Weights of a small transformer language model.
Size: 12 layers, width 576, 9 heads of 64, MLP 2304 squared ReLU, vocabulary 51376, 107M parameters.
Architecture: RMSNorm before each block, rotary positions, untied embeddings, normalized queries and keys, capped logits.
Training: a variant of Muon for these matrices, 619M tokens, 4725 steps.
MLP neurons of a small language model. Each row is named by its layer, matrix (up: input weights) and neuron, and shows model dimensions 384-511. Each number is 128 + 24 x the weight over its row's rms, rounded and kept within 0 to 255. Numbers have three digits each.
Before each neuron's rows, "fires on" lists the tokens most often at its 100 highest values on Wikipedia text that the model never trained on; "fires in" lists the words (lower case) most often at its 100 highest values on Wikipedia text that the model never trained on. A number after a token or word is its count.

fires on: " the" 32, " The" 12, " to" 7, " R" 6, " was" 5, " a" 4
fires in: "the" 44, "to" 7, "was" 5
L8.up999:126109132125136175145079145086137112122113140148113103119130088111113136110122114087099151085137136153104123138115140126157088139122112115107155144098155138154137063127139106144146144156104130130141137113154139146147140139115118092115165109109108151121117118104123135138133115135121120099118116164121164134121133125122157152121101102127152106128155138182141137080130113082154146142128

fires on: " the" 51, " his" 7, " her" 6, " personal" 5, " their" 4
fires in: "the" 51, "his" 7, "personal" 6, "her" 6, "their" 4
L7.up249:128153123154152116127130118087141102113094144119114097129128146142143154156138137117148104096162121140145085155137160116143084149173161088106136130137123144178128080139087113152121180153129118187128128167104152102144134116110126098137090092155133149152160100150150068137128094133130131121114111099167184096104096101118118150131124141117119138103096105087113151156133167160147085122158

fires on: " the" 22, " one" 8, " a" 7, " some" 7, " traditional" 6, " local" 5
fires in: "the" 23, "one" 15, "a" 9, "some" 8, "traditional" 6, "local" 5
L7.up1227:134125124094142145161155123150144071128102151131115091112147116153138126114133138129153123100142186120130134140099104132123091137140101097143161122134128080150116129148114141123127105136147138122136142142132133125085107137102146116155138115145115095124107083125127087084172149156092120103121160140141154159109161113113128121157132100141096092090136102111152103126100097124125110131142

fires on: " by" 34, " at" 21, " of" 14, " to" 12, " with" 7
fires in: "by" 34, "at" 21, "of" 14, "to" 12, "with" 7
L8.up331:102156141100083143136102140119130185130129145081160109140075075208127146099151126136112101108112126105131098149121126165119102142124163130115094097157114097102135119146106111105173141139099085168156111144173125140155151113138110114149120090141110115097132110140102131126143123127180142174129135126095155106130117128112133122186140137145138111103210081170166146138180126145139105083126

fires on: " the" 74
fires in: "the" 82, "s" 9
L8.up1686:113137101114148098108123176122144090117076183170089140127122138118107100114125118119131111097105135149106099115140137139114102122156126130105107131130191082109132127133146152148095111121100111170099162145083158102172123184145134133155125114116119147108132151080164117154102160102152134107118095126115149117118119145148117124128145149084136178132142066125164150142168126131160159123173

fires on: " the" 55, " in" 5
fires in: "the" 55, "in" 5
L7.up626:132119151114130080146113203106115122099126162132155089131134128171137114165148123075129168119079142108147133165123153139155104135093103156120132065122144126114153105150133149061079095137115155145115135175136119108148119147175112114157127180153104119122116102081090087083144105111195121109077117170147124120158141134125105147119113162136129083162123117120144148135128148129108105122172

fires on: "'s" 19, " their" 16, " its" 14, " his" 14, " had" 4
fires in: "s" 37, "their" 16, "its" 14, "his" 14, "had" 4
L8.up861:142140138140159152101120116150127087143104110177167121137133133148122129135105119106137099154155137106126126090140118132152143136155117109144138135102138089113112116152155094125116097097116152099153133128136108131101111102113148162070083114096103133151143129203135152123151093089101105123167090120112117086144182140099129125139120108132122088100145159115141119178152136113151115153134

fires on: " to" 35, " and" 15, " would" 4, " him" 4
fires in: "to" 35, "and" 15, "would" 4, "him" 4
L8.up1063:095118133097119113155134134106143140140117117137105113118150146130111133132093142121105097121108129102147116168120105149142129127147082176103114109103134178109121154120149148111146149110168093113135189149114094090117115121140157113160104138128120152142119085161113159153135150095094136122140148066155097098056173067083143155118121114151108120160126129146124156123156120144122109110151

fires on: " his" 28, " their" 12, "'s" 11, " her" 7, " served" 5
fires in: "his" 29, "s" 20, "their" 12, "her" 7, "served" 5
L8.up121:131141139078126112147155124127134136143095123175159179124153139112089137108154113129119124129128141126101127097115137131117164128117184131153152129108113122105094106132132110133134103120087113147123152143131146104145160163141111132111112103150084135144139155116131119115127146126163143084183109112069147097109115145117150164063111130091106097141136177110098124126166157127157140132097

fires on: " by" 12, " that" 11, " who" 9, " of" 9, " had" 8, " to" 6
fires in: "by" 12, "that" 11, "who" 9, "of" 9, "had" 8, "to" 6
L7.up530:150144141118159120144118135112063128142085113133140122146125115115119120136114096134143151154113124123154113131136116100130144138117136124066112125178139140099146139099124154125175117151090116124126149111148140141113116164128161136147116094109132102176169097155157125126185128132103115176142143121132124098112130113137132159138136134138143115052094139120121161139094140167148156076128

fires on: " with" 13, " of" 11, " in" 10, " by" 9, " for" 7, " to" 6
fires in: "with" 13, "of" 11, "in" 10, "by" 9, "for" 7, "to" 6
L8.up1613:079132166099136164078147117130136114147131146172103143178117158120131140114129088114116160071130066137148131146121161099147147082120117143095114132145138154116107143164159084177160146103112148100161124131123118194161178132163135134126149161128124111149120140139114091119135106101111151172105128120129148130146131135112144145099150110145150096165103166128112125123148112118171142126100

fires on: " it" 18, " It" 16, " as" 11, " of" 5, " They" 5
fires in: "it" 34, "as" 11, "they" 9, "of" 5
L8.up1988:118156156062143120117131136121128114127108111092177158131161106154141131090123129170137134113127110121096085102094131154166131101113147112101160153144137149112173127091185107139086091106132120109141133129125130126144177152142130137122092129147150107136165154155148139111161124081163152156115155158089134091179180143145107122163120143098154121066099133159150126143144101128115126163103

fires on: " of" 39, " at" 12, " before" 6, " until" 5, " without" 5
fires in: "of" 39, "at" 12, "before" 6, "until" 5, "without" 5
L7.up1373:084145116123110131152131136125126145142120148145156137190117129132103164167154126122152132136155164103144116130105094170139119138145101117163128123161135131170124145135190166112105115090104113143130131098100123146108155117137096122141167126161104143091112127171176132079111124112161086104095154138075108069194161123173137095169115127168104111140136117102136107154110139121147147130121

fires on: " the" 88
fires in: "the" 90
L8.up484:119100149132144133123119139138110149118106123161050141143130108096167143117140149085116126122154088139147108152098145135123106135132120162136158142139118143119128135137122112134148148158157084135084130107137101123156133137159162124145098145125147117142119079097123095121075135144149096096114120117131144135098139143128140159151154116163105094183131084116146158117148126072166162130184

fires on: " a" 38, " for" 20, " an" 5, " into" 4, " to" 4
fires in: "a" 39, "for" 20, "an" 5, "into" 4, "to" 4
L7.up2001:140160131148128173130121173132171111093079123116104130136074112112106107109132134128136159096127143144157142100138135154130128118121164153144151142118138110147090134104145055140150159126135129102147198127109105162114154118115165124108125133110144137162160126192166094155138168121106147164109110154127136149140132111167148084133137134104130119111146136136128206138126120164107158124163

fires on: " of" 28, " the" 23, " for" 5, " Public" 4, " House" 4, " public" 4
fires in: "of" 28, "the" 23, "public" 8, "for" 7, "house" 4
L8.up1844:178153140120109133094108139091139146115115104170163183144148145083136082067143113160105145150125140133110143151090092106120167119124132143131132122133111124137105181150111106185115142131098143129159138147090122080141113129145123113162146157135170135133159136101120134134141129091112122134118158104140123110095109112139105103105116135122118174089153150113147093174132173121099093122103

fires on: "In" 22, " In" 22, " in" 19, " at" 14, " of" 5, " from" 5
fires in: "in" 62, "at" 15, "of" 5, "from" 5
L8.up1667:109104130114135161115143156116179119106140131102116088160082175144160164129100152090148167173147146131154146163142110172138122120135134116165135139155146142164115107117110132120126114101179107129140167120118154086136158165078140110105118124128144129156107154152119092119144120129136152094139116086130113111140112126169133126127130132120089153099138110132103104145141116122151165152115

fires on: " the" 26, " his" 11, " her" 9, " in" 4, "'s" 4
fires in: "the" 27, "s" 11, "his" 11, "her" 10, "in" 4
L8.up2160:135133128105120125120098105167119099113116152122140141129109158124171136140148114139122085143168113133146152089108089096119142101141105124159151126106134146174112140143106137122157120133123157172127120170123114134125103169138165104104088132157131133097130141098113138124142127131111125125148115122167183107106129119149120098112140195121153112088103122082162131141119127135068124125101

fires on: " was" 23, " died" 9, " its" 8, " and" 6, " from" 6, " for" 5
fires in: "was" 23, "died" 9, "its" 8, "for" 7, "and" 6, "from" 6
L7.up454:190116108112139123101109118171114105123087141158112169181120106084122150111102104105076145137126136152157104150098133188096151166172123150139095165123136151107129148135101113134165153139179123114139117144161157137167116153098085156119089138121129081124070111152139076124121117178091103146184114098149145117150120096150127145138135123113091127170142146145120110130149099106188133164134

fires on: " to" 74, " in" 4, " from" 4
fires in: "to" 80, "from" 7, "in" 4
L7.up1188:106104129084120102159125182167141130150152127138112107128130185098138119110110139116122127114143145102110122138144105135127130131154116131173055154117109098149137131131136190099109169116100132129099159126115134132116096145142104116118113105154144099114091122164120154163116086151130134066106147101102086105108110110158103082167144102179141081133127134117051171152130146118159129145134

fires on: " was" 32, " is" 15, " were" 11, " be" 9, " been" 8
fires in: "was" 32, "is" 15, "were" 11, "be" 9, "been" 8
L8.up1948:140158160128095115180096087114149124099103142138078152117178127111131104118129109146077147121098131105112160091117138114112154085154141157160106097115175113129127143104083118106138124124113119171099082096129127148196109141112151103147122133135134148117140133115077162134162148132120119097131142126170126132118181098116147134125115113182136081131143094123110096132117113137148181118156

fires on: " the" 67, " his" 4, " The" 4
fires in: "the" 71, "his" 4
L8.up301:158135171094156164130121168106135130110147150108125106161119114151092128138144115112088133127150112166103142106121093113104161090148099135094130139136151101144118146155121136098124093132121150183129116144129112131113121193152156135135139100143125132088123162085124121121154142129110112121152126121103147116104127123137145179131153126128110098100108172153134138122123147111172139134113

fires on: " he" 23, " his" 18, " she" 10, " in" 5, " her" 5, "In" 4
fires in: "he" 24, "his" 18, "in" 12, "she" 10, "her" 5, "i" 4
L7.up2085:091124109106171100137141106100167159142116099130147164140127156135127167108120101132136123146078076153149176103063142170131115119134081126140142111109129129130133113135118143122120126158140099139082167083127113142105136115120087127088122105103134107098161120159126102109149063187150172088137132087086141138114150150161120144106106117124176127135111140131126124109105080145151100107074

fires on: " of" 32, " a" 21, " for" 6, " to" 6, " in" 5
fires in: "of" 32, "a" 21, "for" 6, "to" 6, "in" 5
L8.up1872:055121155096152161153135124159178116125110125149117150106170102141132084166122127119113102132136153138122139128137134129144139107168103144099162121143114106133134088125100156144143152120135138162115098109106146131125135140108146131111155138122115107148110122141128131153153105128155164118092145099110120166146113102181104129128169133141153183151152116185122138114113117155110160105142

fires on: " to" 55, " him" 4
fires in: "to" 55, "him" 4
L8.up973:119134146134184127164164158161155150122165142183102146132146121100142108162138126135114104127122187160125147073128154115146107127121104148142132097126147114124092189116110122122118138081121119111167150148147113122112151112121161117117107099145128103112093133109112119154122161114110135146180134118167152064100134107133143152167130099166152109141147130144111161136137128143116132160173

fires on: " were" 22, " be" 15, " was" 11, " are" 10, " is" 9, " him" 4
fires in: "were" 22, "be" 15, "was" 11, "are" 10, "is" 9, "him" 4
L7.up1909:142138166123106140185122151132137133119144105124059152145157133112104095110102097108097182146144134093131139133162175140129113138144108150129152097150162122171142128118154148091152135091118133137130088148165109102126163122122111115141101136118138151144127144131135142158128175124153094140164170140105126111109142125110122119154120117139129136151144087136122132134129110144151107138171

fires on: " to" 69, " was" 5, " is" 5, " can" 4
fires in: "to" 69, "was" 5, "is" 5, "can" 4
L7.up691:158133133147103101109132114177149122148129103144107117154154119126129117131114106111075126163093125131120159098143149158118159133152086154187115129133105134129091143101129156148116157144091107119096093134136109111111154157088144119154105138084142146130095159165117146123121129132120118105175135092158095149108167135121130151142155121123105114180162142140140133095196113094115127140119

fires on: " the" 37, " of" 17
fires in: "the" 39, "of" 18
L7.up1653:098158115173106156132175158101117143116171149139076136122131179110108098120145132106148125121158125122118130144089127130124123092147107079118166165160106113102157144074119135120106146155113132184149121139121125116134121143120109114147121072140121144087151153147101141146117070142139103147096146121140136133124105111121140164114172071145119146135150110092128129105109153149149119112128

fires on: " for" 42, " to" 9, " the" 4
fires in: "for" 42, "to" 9, "the" 4
L7.up326:123130169131144104133129096115129135173128134165121109145153106110124176134120114112087131118136100140127088172149161163154128104130088177160148143144125115087121108138133133087194124153120113134127138106141154155137127096104133132137125135135191143127140133131133140129126138170142124126107144094107098155152112140172072165141137109121134145132106108121149106168119183116169111128145

fires on: " where" 28, " when" 12, " with" 6, " released" 5, " which" 5
fires in: "where" 28, "when" 12, "with" 6, "released" 5, "which" 5
L7.up1410:101176178128115128090142158121101155136109136164149135158116138118132082109114160120146140161153125119132118164096132197112090119125095069116107077150119150142136129131157145167119118093119099108116166136117111154132114127107125134152134128141180138107126090117136143157137155121137082121130151191140150106123141113126107118120166151158107092080135138107114147135105145128130154110153

fires on: " on" 26, "On" 12, " On" 9, " of" 8, "In" 6
fires in: "on" 47, "in" 8, "of" 8
L8.up1311:092114145107136103073109140108165143144116131096154164142127152106129125140152108112131118133114094121121161171106107161149126097151101126099122120133120099176142092165101134119080130103140079119118160111141140120141116133137146136117152129120084120147155136178139116110115150124150126101157101130139120095142119179167115114090156126102125120158114118105119141158129114144103145164133

fires on: " so" 22, " how" 15, " as" 7, " So" 6, "be" 4
fires in: "so" 24, "how" 20, "as" 7
L7.up1162:118121113122101088148138123155196144118120148124148153166112185127140119112134091167117100160127125079132125114136115118127132157135141083152123139135138152136121116131188061124125096103104148113089120094120083112160121167151127104125108114131120123162129100114120147123113162114177148145113119064112161156104131104178143112181120151183097124131213113132131130148130147149113160117148

fires on: " one" 17, " as" 16, " to" 9, " than" 6, " from" 5, " like" 5
fires in: "one" 17, "as" 16, "to" 9, "than" 6, "from" 5, "like" 5
L7.up2287:135179105133078123132123111148146136119117134107126160114088078159084116130187122112140151146082150151067127144131153130119081139135117113128110130145108112121159169139142101139154140130153095100094116150085100143171109103125144084111085140096080118135123089118122087099156127141184123129087128095110164130124164092103143118166139093131123112119121116103125142138124113091172136151153

fires on: " a" 85, "A" 8
fires in: "a" 93
L8.up2098:104133128110107137101115144121148132105176129139125169163094109115115096153154126096159155124153092133144109152086128139114123092134152169149154116115078155170077127111161140123075113127140135125116135126139103102147111108152135095112144148158164132094125094157123097133132134125118117088082104159108143121138121131143189130169145097147123129114153128068111124134137133073133134144129

fires on: " of" 33, " for" 31, " to" 10
fires in: "for" 33, "of" 33, "to" 10
L7.up245:138165131113118127106119126139163139137100147130159130139098108168113081121171089177125146148155112119144118156097080156170144164170126125099111121135152119117123128156129136111138144109134092152137074174145137143136109151131129119105165120158106125111105146134117148073154158100155122085099135118103131127151179163184090135140136150121116113112152117152154141087162094120123153130146

fires on: " was" 17, " as" 15, " and" 12, " were" 4, " it" 4, " the" 4
fires in: "was" 17, "as" 15, "and" 12, "were" 4, "it" 4, "the" 4
L8.up144:170159127107148093130138122131119098166145103103114139141108108118113113138114119089105140173118100136131141162137136156125118126180149168075105135111105130117098122119106093132080158149114093133090087124144134096140129102110129133124093109135164105125110125118160105115100090152101108097125175114109130172101130157092126118126119104148110148156152154114122095154141129164133134130133

fires on: " the" 29, " that" 26, " this" 12, " its" 4, " to" 4
fires in: "the" 29, "that" 28, "this" 12, "its" 4, "to" 4
L7.up374:164149147151102161132090152135108132139133113180134096143165089122122120123169127121122150125153150154102114131149091136150101132120102147107100152159129123084128119135079143083145124142092165116154111104113164130179123130114119159131108141133106112182124144110116146137136057179100118132109145143131156114142078086162114106121150139166079090145106127175132137159129165136158125104126

fires on: " as" 74, " As" 9, "As" 4
fires in: "as" 88
L7.up603:098205152100123167141124122142123177161125146093149143192128134144107111130126099128140107110168144119146174119148140107154120112139092099195144103094131114170183130141122092137131133085094157107119093109123113148155197128128110134139093136113131105148204131137134154094167146152161122122110134126105141112125146165127112100181117129125166081172146168151130136164137140108151130109129

fires on: " his" 34, "'s" 14, " by" 8, " the" 6, " of" 4
fires in: "his" 34, "s" 19, "by" 8, "the" 6, "of" 4
L8.up1857:135117125079135102130076133118180105108110170169118133123154142093071163123150143095132147092113127176072105133094134139162137129114149129136139130118169117118157122136117091132166093138150138113127172115132129130120108135095139142131114101151091108127106130122135119143134152175134124104130166131099156149139115136118144138147189103117125116117113143128151105063147098104069118190096

fires on: " to" 48, " from" 6, " of" 6, " into" 5, " by" 5, " only" 5
fires in: "to" 48, "from" 6, "of" 6, "into" 5, "by" 5, "only" 5
L8.up871:103124124100101167107101121173151140180121138120120127122128134123126098106125141154127161124114151194091116144141110148125150141113126166146108165148080128137123113126117162113119127101125119126115175071116126132162135121107176117106111133109141101131119121139132111124119102088165201139115138132132101141091157089127099149112110120168135155117146119144115077150128115143129135172110

fires on: " a" 100
fires in: "a" 96
L7.up1677:116150050119107101134121145118168106129109108132155168120130160107145101179103144126140114111125105150127165098078127176138099138138125162143161093149159158126119114124131104121129114128106128131161155138151100128194125131118174124101118116193148105125099104119098124090132102136140136077114131139094129142134143119159114129160155118140150135122153084152119091107138122140144112115100

fires on: " the" 62, " a" 10, "'s" 4
fires in: "the" 62, "a" 10, "s" 5
L7.up731:119106136139110111199128144125122118105121103156082109091135139149148119090139140112196151137120115102106148127119126151162065114128147133093128094089120144111115177146119137123146153171199164101110170153125088137127134108106131119118121145106147137083145114136147107105137130163093092117131089108121200135163108142131119142153079118152129117114128153113166118106132123140126149134109

fires on: " has" 34, " which" 19, " that" 11, " have" 7, " would" 6, " and" 5
fires in: "has" 34, "which" 19, "that" 11, "have" 7, "would" 6, "and" 5
L8.up1961:118113156163151120162104146125075100137131117100129083109127126112186117101093102105130123123134129141155101122168144110097136138143100125091098168128130140121130177152129148166127150138104118150143156138131144160128066174126191119141192117109197146113156109127131156127102131136117145114161118153128131107145103105141120142106108164121101091154107138141131140159140156104140132150110

fires on: " has" 43, " had" 24, " have" 7, " to" 5
fires in: "has" 43, "had" 24, "have" 7, "to" 5
L8.up1305:080113147137130137138144150103143112081112117099146119124151152109113148120098117146151139111089118140155118132126120123159144110124094125078111147173154130118136140119139104121116150111121110097131151157128130131124120164116158129127089124131159146105117092091153158136087123145163121142135172128181102109083157114108104121146144103158131111107127167136115150123153160131117104137134

fires on: " is" 47, " are" 18, " be" 15, " can" 5
fires in: "is" 47, "are" 18, "be" 15, "can" 5
L8.up1792:140126135099089175144132168102137152130155137115121149098144134072124101110129157100118116094102127120107122110155170093150121130141175130169121125129124054164124161114121107173153130100126128132159143107093143126124174111169135107138136131137145142145139137187154129164108108110134155139153143105107077114104132107067105151138136159131154112129135133136112107151123128149118119154137

fires on: " the" 67, " The" 23, " \"The" 7
fires in: "the" 96
L8.up442:106156126110117126105098144166121109104113137151153142117103099134098121164131102131120122066110122138186182145118146124119108082126109151124152135137118144110158146096091132123097118085127099157114117090134096143147149137160123143147114120153162124097116100155159115128140126154158105130129088134141189121113079124117122166127137144166149086145101080179161155133093094106115123160172

fires on: " and" 24, " when" 19, " as" 6, " once" 5, " while" 5, " if" 4
fires in: "and" 24, "when" 20, "as" 6, "once" 5, "while" 5, "if" 4
L7.up1008:152147136159119169136123110140123133123064091118116128160114135121137109107163155161099161116140149154127110121152121122143149120165131121127152129090149130162101120113186118153138109069084165132112146129163086147114090120156142106104144073133169127137127143154129119144104089107156082145132086126091125099143148123160123109145103176089122102090119123123086154130121115089100106152112

fires on: " of" 29, " at" 21, " in" 19, " from" 10
fires in: "of" 29, "at" 21, "in" 19, "from" 10
L8.up2034:104141157131117142136123138113163103112129160149146120153122145123123095114148146137148103190135142158100159124174076147144154124118118116105128093134136133127112124123150106127108097101138060122110126127142130120150129080149148135149120144152154102099101098129118067119131141095132125155133093147135096105107112161099082136102190071144167120113138162102122167144156135149148194162090

fires on: " the" 40, " and" 9, " State" 5, " The" 5, " National" 5
fires in: "the" 47, "and" 9, "state" 5, "national" 5
L7.up1761:079140120084055103119106139109116117137138114145086188150138173160130102083132138102086190129138162148138141166105126135130077089145125129127114113189150133095159111082134114147133134115121086154127147114132115081163132114096082119178134124121158124121135145137124150118168123126121126150153134142159162158135104160139149124143121117140156128134110132119107147108123153133125090179148

fires on: " to" 19, " as" 13, " of" 9, " with" 8, " is" 7, " including" 7
fires in: "to" 19, "as" 13, "of" 9, "with" 8, "is" 7, "including" 7
L7.up2127:090119145095082127099108155116146120143117115116113112096107136138131131106168113167149155141086142148094102119104116090143191109158118154120114067197135134139149152168103082145158129134113121155102128129108113073141116141124114141116107113165118134154134150095132105132129147104121099107101110124111107103125178110092107119116135098114109079107104137143116146146149104103144148148154

fires on: " first" 20, " last" 13, " an" 12, " a" 12, " one" 12, " took" 7
fires in: "first" 20, "one" 14, "last" 13, "a" 13, "an" 12, "took" 7
L7.up1929:137122135186151167124156184178118114096101145102136117086159092126116110161135144094128147168102174096079095121096128149122091149197117159160146126165116116090130149188089074127089140169169129147142150147126129167139110141116176101100076139133119118100155115139093127137156145124147109124148160097119091127126143130177139167122103117106127136117135172117123167131166066149108160126121

fires on: " the" 54, " in" 12, " its" 4, " from" 4
fires in: "the" 54, "in" 12, "its" 4, "s" 4, "from" 4
L8.up489:142148161112124144111107140157157094086098137099159145100089127137100120136154130133146146122141116122144140137161135146139129105132113106135077122098115128154143070113151125097085084116140128103121195111194104083122091135151106114120119142121118138152154158154120104106124133142129089107099186132125127126094121144081123156096154175108141126116110100152126110149104175136122120136111

fires on: " of" 18, " as" 14, " former" 12, " future" 5, " became" 4, " for" 4
fires in: "of" 20, "former" 14, "as" 14, "future" 5, "became" 4, "for" 4
L7.up1463:154145146138135129171128110108162102101155151121134155148150167056122097139163131136128166154128105115126152162135148116100117149129119159150125095172101133120119089131123159135138123153128130174117104156090086144152123115135145106087172111133181113110130128072163121154133110147116100102156143102138143078086085129136150124125153152122116108152142155106142124142104144140098104134127

fires on: " is" 43, " was" 29, " were" 11, " not" 5
fires in: "is" 42, "was" 29, "were" 11, "not" 5
L8.up1950:104162144099136128119082137108145098105120114117128167162181145106097094152162136173105113168136112116110136134145147124162124120131104137142126087148122157096125151151128118098123143131120126113130085158119113132126177155133142156146096122103125122123125155140118161146153131114149088151118164099158081111111131160142122153172149102128108112122089096147156111134152152112095109133090

fires on: " of" 24, " with" 9, " to" 8, " in" 6, " for" 5, " from" 5
fires in: "of" 24, "with" 9, "to" 8, "in" 6, "for" 5, "from" 5
L7.up703:135165149169113149105132151091142156069163138093099120108163142097147096135149138112117127150100161135131147120088116133106141138132162136134141106108125103144167102095147177138158141148094129128183152169121113139153156141167181086157161110148136177142114147128157096166097095109117115128104107143100094150126143131100101149129116098171120150085089157131117157087111143127120083144141

fires on: " the" 32, " and" 22, " in" 8, " of" 5, " Harvard" 4
fires in: "the" 32, "and" 22, "in" 8, "of" 5, "harvard" 4
L8.up1036:097097130165100164123143127120159142112065142112117116134108141131159128146144124136173104154132104085128155124088084124119087124103138123159187167155162159102127143114101130117106147124130104171133135155174119134126126100121116145137092135105149173086149121137142152054132149151136118112107144121130112092100121148116072084115131159131106101155111130133110122127096160118108135098126

fires on: " when" 22, " if" 13, " be" 10, " are" 9, " When" 6
fires in: "when" 31, "if" 18, "be" 10, "are" 9
L7.up1849:145149151139083126130132134112148108125110152141105149135163120105126113107136092119114119154186123156150141114112150086074126130176106076126142158180141104148110191137145109070133102105143156091118118091143100145098142125131140116158138058133142131127136137176122157145141159138160128188074138129049089118134145130124145157159103119150104111129144139124155098149162117110124134106088

fires on: " as" 44, " As" 19, "As" 10, " even" 6
fires in: "as" 74, "even" 6
L8.up2080:144166124163116158133166140111120152097158126146120142122104120118108107131175145113115135123162129152129155114154162149129136129124135104153154158121115135135145122121155106134091156163145058138126109133171115126144109133134141151078104152104137184137143088153126132144155099178122111123080086067067146146129122137125121146142134085196176177156112177136142104142142144140091123137143

fires on: " as" 99
fires in: "as" 99
L7.up1490:147203133134091099164156151143150151102132132115123181145105153159123088135154120137141120119151128166139208155126143147132114126134086088152143136164165084159144154127140079108133130132141170145155108127118133159137147109143130137125117147128123106116100152138136164065106103152145124101111147154101141102139116110133157111180129101138129127122157106153115128144097148136107157126186

fires on: " from" 29, " of" 29, " the" 15, " in" 9, " on" 5, " to" 4
fires in: "from" 29, "of" 29, "the" 15, "in" 9, "on" 5, "to" 4
L7.up975:129162114130105151105093141129146168134090123084130152152101156108101137149131116166184124132095141145133119103095063152093177126146115131157134138153163105120165132122176132090130118166163110136136110147128133118117179162171139117140112138148120115159148124127124141180128120094102111129169147155128103093160157114149107099161125140138079104117111179127108126126169100133159142073086

fires on: " of" 34, " in" 17, " the" 16, " a" 5
fires in: "of" 34, "in" 17, "the" 16, "a" 5
L7.up1138:172160123139090147116094140101116101147127198141148159089139097151105144150096066131153159140117110158137135099173144153133131133132102129122111105133143099133168143114119160087096132121144128163136111140128131124175097149110127118159126122101156106118135087113099115117120114132127156095151107131123117082166151126128123127143139163088120107158150096069100126130115119174128151136135

fires on: " the" 34, " with" 24, " without" 17
fires in: "the" 34, "with" 26, "without" 19
L8.up1166:107147131131176127111095144109113128135132126136135098157180149141153111113145105145135135142129115101169091147083146136141138110093136126091143086108133144159157128166146096087117120135116105139151102147117102153145138119124117116143091155122135155068105105114128101128099149142162087132092143123121159122137150138095130151158097137135133118110137096124154145151120112165084139138112

fires on: " one" 22, " 2" 17, " 1" 11, " first" 8
fires in: "one" 22, "2" 15, "1" 12, "first" 8
L7.up1740:166152100152070150128097117110139078141146122108138120135129108131111144153127101113110127155094143132129111159112124147107100130158135107109132133136155103129144137144145106115082121157138131123070122131101096121135088172156138135115140091091188132153126111155083128125103081134148111116137128116091142076111111127148106142146125170122125112126129088096126148107184105090163190108103

fires on: " a" 32, " his" 20, " an" 15, " His" 5, " her" 4
fires in: "a" 32, "his" 25, "an" 15, "her" 6, "s" 4
L8.up569:153182138100140162116138153117153119118082104145116157137128112123135115142108160103143143160124079112114140138088117087100084092167158130110157111133138133161163147156079131156108115149146115137125156146068064136153121148115131121115138072137137081133185147118118125144135126134085144127140092125124115144137121120176147101092128166086137102109134140121167108110156140128119081137174